config = dict(
    n_layer=11,
    d_model=192,
    n_head=6,
    n_kv_head=2,
    head_dim=32,
    d_mlp=512,
    vocab_size=8192,
    activation='swiglu',
    norm='rmsnorm',
    norm_place='pre',
    norm_eps=1e-05,
    positions='rope',
    rope_base=10000.0,
    rope_fraction=1.0,
    qk_norm=True,
    attn_scale=0.177,
    bias='none',
    tie_embeddings=False,
    parallel_block=False,
    init='uniform',
    init_std_qkv=0.0373,
    init_std_o=0.0,
    init_std_up=0.0373,
    init_std_down=0.0,
    optimizer='adamw',
    lr=0.00345,
    beta1=0.95,
    beta2=0.95,
    weight_decay=0.019,
    lr_head=0.00794,
    warmup_steps=313,
    schedule='cos',
    final_lr_fraction=0.03,
    batch_tokens=32768,
    seq_len=384,
    doc_mask=True,
    z_loss=0.0001,
    train_tokens=211000000,
    steps=6440,
    dataset='wikipedia_en',
)
MLP neurons of a small language model. Each row is named by its layer, matrix (down: output weights) and neuron, and shows model dimensions 0-95. Each number is 500 + 25 x the weight over its row's rms, rounded and kept within 0 to 999. Numbers have three digits each. A neuron's up and down rows have the sign that makes its largest values positive.
A block is one neuron, or neurons of one layer that tend to fire together. After each block is what it responds to, as a language model described it from the Wikipedia text at the highest values.

L3.down98:510488506479513484513543549529505495460511480523501505470488451500503500481504512545543502506507509467500499481475515465503535478465512451507495506555511493506472465458541498542498485468471470520520506471462504553484498471487481487466500529486494477497520507507485552510512510543500539506
Responds to: Section heading close. Closing == of Wikipedia section headings after the title (History, Career, Reception), plus the leading 1 of years (1869, 1894) and the un- prefix.

L2.down166:470510483460491494491519506498485490449533515463526508498477525557489497477506504479510527511488507476494479490522470525516470462485501467527508520487506494469462507477465503510519528557521546457503529468487478503515475521502530519453536516486480487512514493504536474449495516509492563524
L2.down334:479525473525526520451478505510464511522492471512512477524503500470470447516466458510482496534507525473478534498502512529508484486447460493512520479483483509482459491442517477466511525471493484488503481515528541539506475466505497537520518495454514479465552534545518531507491493523534492512
L2.down402:460536453506511518488514540524512521455466487518500487479498519530472530429516475458484452512485466526498473490506434469488500520524479517491552480488516506515523523450502495509448530489497520527486473530498488525477483522519568528527526484528479476507500484529517529496500545520550498490
L2.down464:479502470481518480512545512543502466502506530498492538503493461473466519470492525497508477499489511513465498459503499494527481494490495491525561482464527479472484491450488464540478463540533491468524531475502495509494498513433540490499475481529500502481506483544451502475536511492505517469
Responds to: Mid-word er/re piece. Vowel–r word-piece fragments, mostly er or re, inside words split into pieces, often foreign names: Gu-er-rier, Bucu-re-ști, Isè-re, jewell-er-y.

L2.down183:486536503449506499487502524507455502524498493491486522493504535522496499480508529503485511490484526500449485521531524480490472521526513580518495510522520480514518489536525519505515521485443530480518518510481496525561493515515453509502485475520496516458481475502543469549488537525507559508
L2.down240:441458516501517512481460524511499503535547464512474516491517479510505528445464482522530499511471529508486516449471513457514490486542486449502486505541490510484504497517478511499484422517423450496506498518505536506500512486488504468525473522513491532506522493498506529474505498456519511485
L2.down449:507525465509480498515501493462524439487503456501489479505510523516518542474495535558549496496508516505511503520533480432490505474513492462480498510526513491492471494461531480532434514498516485524499478476540525517483488448500531536451475476507496461517496523502509520479500464497484485563
L2.down475:509515508504528474497465529484514502501474483507502552488531489483482500491511507499507511463455500493516542469533503481500481519475499496476518490479503510547460527537477535488503452471498446528487527494487476470465480488514472535504512513464544533496511516473489545486460515499513518500
Responds to: Heading ends and connectives. Mostly the closing == of wiki section headings such as ==Cast==; also the word piece per (as per, per week, peripheral), clause-opening where and if, and colons after infobox labels like Spouse(s):.

L3.down171:501445492470590525488519482487525489470496462499518506502495528521464534519529501451502528475502502489512539527482512510527520517538519503519493544476541513478515461497504517510536504461469493466497487535500533483557466537515514475477507505513495519546510510529489481534503517499466460485
Responds to: Mid-word subword fragments. Short word-piece tokens inside a split word, often names or verb stems before a suffix, such as Kr-ish-na, Er-n-st, reop-en-ed, headquarter-ed.

L4.down53:496539495504512502500491490456515511510502504521533513466478510448468540541492487516533479505543534501515493457528506521470482499546461524518539510510503467503470512494570477481527503522541523506515529518480493457493514489486497480522456524500545477487512514491518464466519544501545521475
L4.down124:508477510461456484497509541484459536507540438474476513500484488512546473538517515494467491490476529440557457497519518498494512469472469500479478491509522510520533484496493501551508507516468508526500514489504482477497464514481510490513541478535499507494507495489524490526521472488456529506
L4.down125:508506492458510526473496495521493525478489504519503517496514506511526517528502453483504509462515487528521478497490491464468515490503502465498498503553509476499495514498513519517515484489478531567489493506537492488506481470501499524486471469540497475485495533484547503528486508499493489579
L4.down198:523511519519533485533487517477448503493463501528477503498498528514491451518529517475484474491522490508534509513491468510458494481502487495476469501540486511512499503480425489484508495544477483480492523520522515475490498485517494488545519560558507500497509492463531477554492495511482550496
L4.down200:454460477495477442479485493448511477512534471473497516460523495507526478490467502507431512537485446463502528467484547522509515467464535477524478523494457486519478488525470437518524553520490460490501523516476520477494502459457512470488531523507497498501490526498498451555490479519513532517
L4.down202:537495539530473518525524492511508534477528454502554514502531436547487528464511503496489515538499478541517488465522514477539486470453526488510527521505462531543439495503523473514486501506511486495554466515467530515495487500489492484478490463498492531490495495501495482501501481525525523445
L4.down287:541516449477520514514519496530493541478525489508498512480509486510533509513486483470508541502473517477476511465463555529498486516503507460514494513508516529493542472463502545508466526493467517512457541512499519498487502471445503509563557496526484486501504455483538499525479479499508532517
L4.down312:528490499510488507537510535621488543487528423500502561511527493477502534536490520510471475485485518462494543456497458479522538480521523515493499505515470510520515489501542519514472509481489518494493500453508517501498494512530483496440514520520486520515507495497468494506502513523518534524
L4.down349:483464470473477511527450462514523486517511505476515545515480492483510526513471536537476486495538474508478533494500488537477535527480494510443496472487513515516499489503515499481520503471543509524488455503445500528487500514498505470513499485459499472495506513486475507509465463527479466468
L4.down357:515506488499464518537499511462501524485502491484463480458501486530496470528497509524500450539492500514524478485472486516480482517463521464494467495528540519452490500501467534506535476544483462462441527507504481479477473548482546494462505512537478454454488491504488458543499480456469540525
L4.down369:508505516501521474519523490514514536522519500488508511479493475480547515499487445482540562442527475498491510491463583526467505466491506500470456508497547463491524495481486518489504508481587479477516545497471484465512463529521480491493482500484470521513499518484493518513499506499488534526
L4.down372:468447541513534490510512492553496506501460505490457477505483527520488493477539517463515509490512500488492521533514480493555477465472504489475546512525509468483532524490461508465517517480525492526490467488475543522471510487493495488529530506523513521516522471546510530506463507510530414461
L4.down413:485462492507527515484533439535473505482503469566492467565501562489471448472508469483493473482507528541498484478485528482513513545479502485520469507521488514516516511504511487449486463448445457523518499481496498494474487476520501497502483495492453522531520500495490529485461490507466478572
L4.down436:496503467479479522472511506542512467542483501527523471543477504462468453482508538529518478492511491464507496513502461521527459491503491487467453513478557501509494524494424501504525491509491515537506478514473490505493514466542492522491471513510497468479522504529516532509479513468458573528
L4.down452:449484493508476493497492538463509491473511520467502511482479465503522540518513476515526517533510484509506491506514502508509468486476484504523484507518529535498515517520513490530519525498540480488481499516440540538462480515454489512484515468469494516482550483542474574455487485506528524496
L4.down492:467506504494498454499470483500515521535496525535544496505486464497470485495447544474522473480536510493535461501549496518440494487499472484509534470477470489480467525501548472481498473495544534494523486521475539494499462484522471513532496504513508458527487516551498521487535517510515543518
Responds to: Section heading closers. Closing == of Wikipedia section headings like History, Geography, Background, plus scattered predictable completions such as age, place, hyphens.

L4.down5:485497527486499497502495489444496533469454511561529517516531493494502514470475463469477439498457502516458467503459533520521454451470474543519531484465480517520525475516475570512521533497482468497496478504475505518470505445512511522487506530513498520511539516514479480495490522506519530479
L4.down23:501489473525477500509489489495453538497503515482509465511525485478489488489511475541485519496481532497493521505467511507452448508447506462493503463497485491482453499486439500505528478526473518542508499491521508525509482486482500530482533540520477503516511501473501477512536509514548409484
L4.down58:504494501497458508438506464490525469507483484462511496459476516536508517513478501496542456498513469475502478506489485557475460488448486506456496505535535543530507509526544454462499526535504508516545491496512497486503515493505467506484521496499517481533480514447480487510485500490503504531
L4.down82:514471528505499530508517480541530480472485505487520444523480494508466503508458509486462485508455504477508487475526532492524459478497524472499520496500529529491462506505470542518533483495497486491489514533491498490546479499481476531481504500498474517478507487510497486485507476476513563489
L4.down89:472542497457500517521541494528512524474467572512473550526546484468444520472501502470489536490557453487492499524532496512489502517489514491485509510503509499516458463476499508533506490491495541518489474511487542528492522489506526470502505486450507477488458499513483527526464515549505511513
L4.down99:487516538514470467489514455479534524482500521467498490460480552479473533476494505478490526475505507521519505486463503515567528467508494521447472534480443523498521527525513485503482517505490465526521483482518490475492557538485529488470479527479474538523485496521497504496491515505504489477
L4.down118:460508480465494510500536527488482467517491450443490511480532540500529483441498518495503516481525490496517476492476461488514488484520485553516531560510513551489514481482508493515532504511493500541511500528490511484465504487467511526511483477496492478539487495478504520495494494477480496474
L4.down135:512501493474539530493459500494524491474526532520514488545528495515529487532506452493513469483505484506489517494495514531510469518505496491465493465516441532464498490462450473456494491466493492475484463473514489475501463530535517513487510453482504489509472510475485504510455525448465495457
L4.down162:532560464524485514485479511477511497486501517540512484521556522462489511465492522495517496518504514556458522498464479498490553534495443482522540494529464480460548460540530478488489515470516492491486494482500528481501529496490495499513540493488499506517522529511464488452463551524481460478
L4.down282:512493502479487472479535552528519538515526531504487480497507459490523469504462490507502550523516441479560510481496516499519559483458503459480526465485517515503482506494530496527464467465541463498506491475494518490485460442501524507503525549459514559482483551503485495477490479494558504499
L4.down283:476501488474519528518527484468497556468488498497463524567600487470464507475511509493524530520489517489542451484523499499519538490533544500553467512517483505479477467523485504521488490523501506469515487452501535502541519524497463446518524470502560511505507491500502498518507523423498514493
L4.down331:437498526506484504507509474448527471528482442484497468553539502497480493484463501537516510493519490465491508516509488549473513491499533499461520509494485475527497513519483474475481495528481512531503459488481532492477496508483504476503493505496504482527492531478507514485495510497465411492
L4.down379:482476514482503516536502513459523496482459512497533517467492473511521549499485469508527500483558493454521449532525512529548493490490484564497503492525476508476475521503465532495483498503543503490509554468481502497515517510515482504536465505498551521532523503494486526517501525515562517496
L4.down447:474495489515527487440500510519527513538487504440485509484521507511531463435538499503489515511556475478506421469508461475534511542501500501509499520530509539499478487501508469511468534557469532484456490463525491526475530504489511505513544466488523501511474484503486525498497488470535476473
L4.down487:507507487464491475529435490506524540549540502555503463493510520501496500507511511494541521486502436500503489494507490477497454513518485485486509508501460521519537505484553507483499519541500489509548491492519477512484555493497508484535499503523507475488499517487514515460459470482505452449
L4.down511:518522517543517469467491498497493512499506449523478495491528507493514484471526493503506479532491530539500525492499503507509458499540483523521487488472492512564456480494501513536475508536491529476585508492482508483543453520499507461521516539493531496495554478543510491502519476475467511501
Responds to: Second piece of split words. Short word pieces such as s, er, en, in that come second in a word split after a capitalized two-letter start, mostly in proper names (Gu-er-rier, U-s-atîi, Bu-en-os Aires), sometimes common words (U-s-er, Du-e).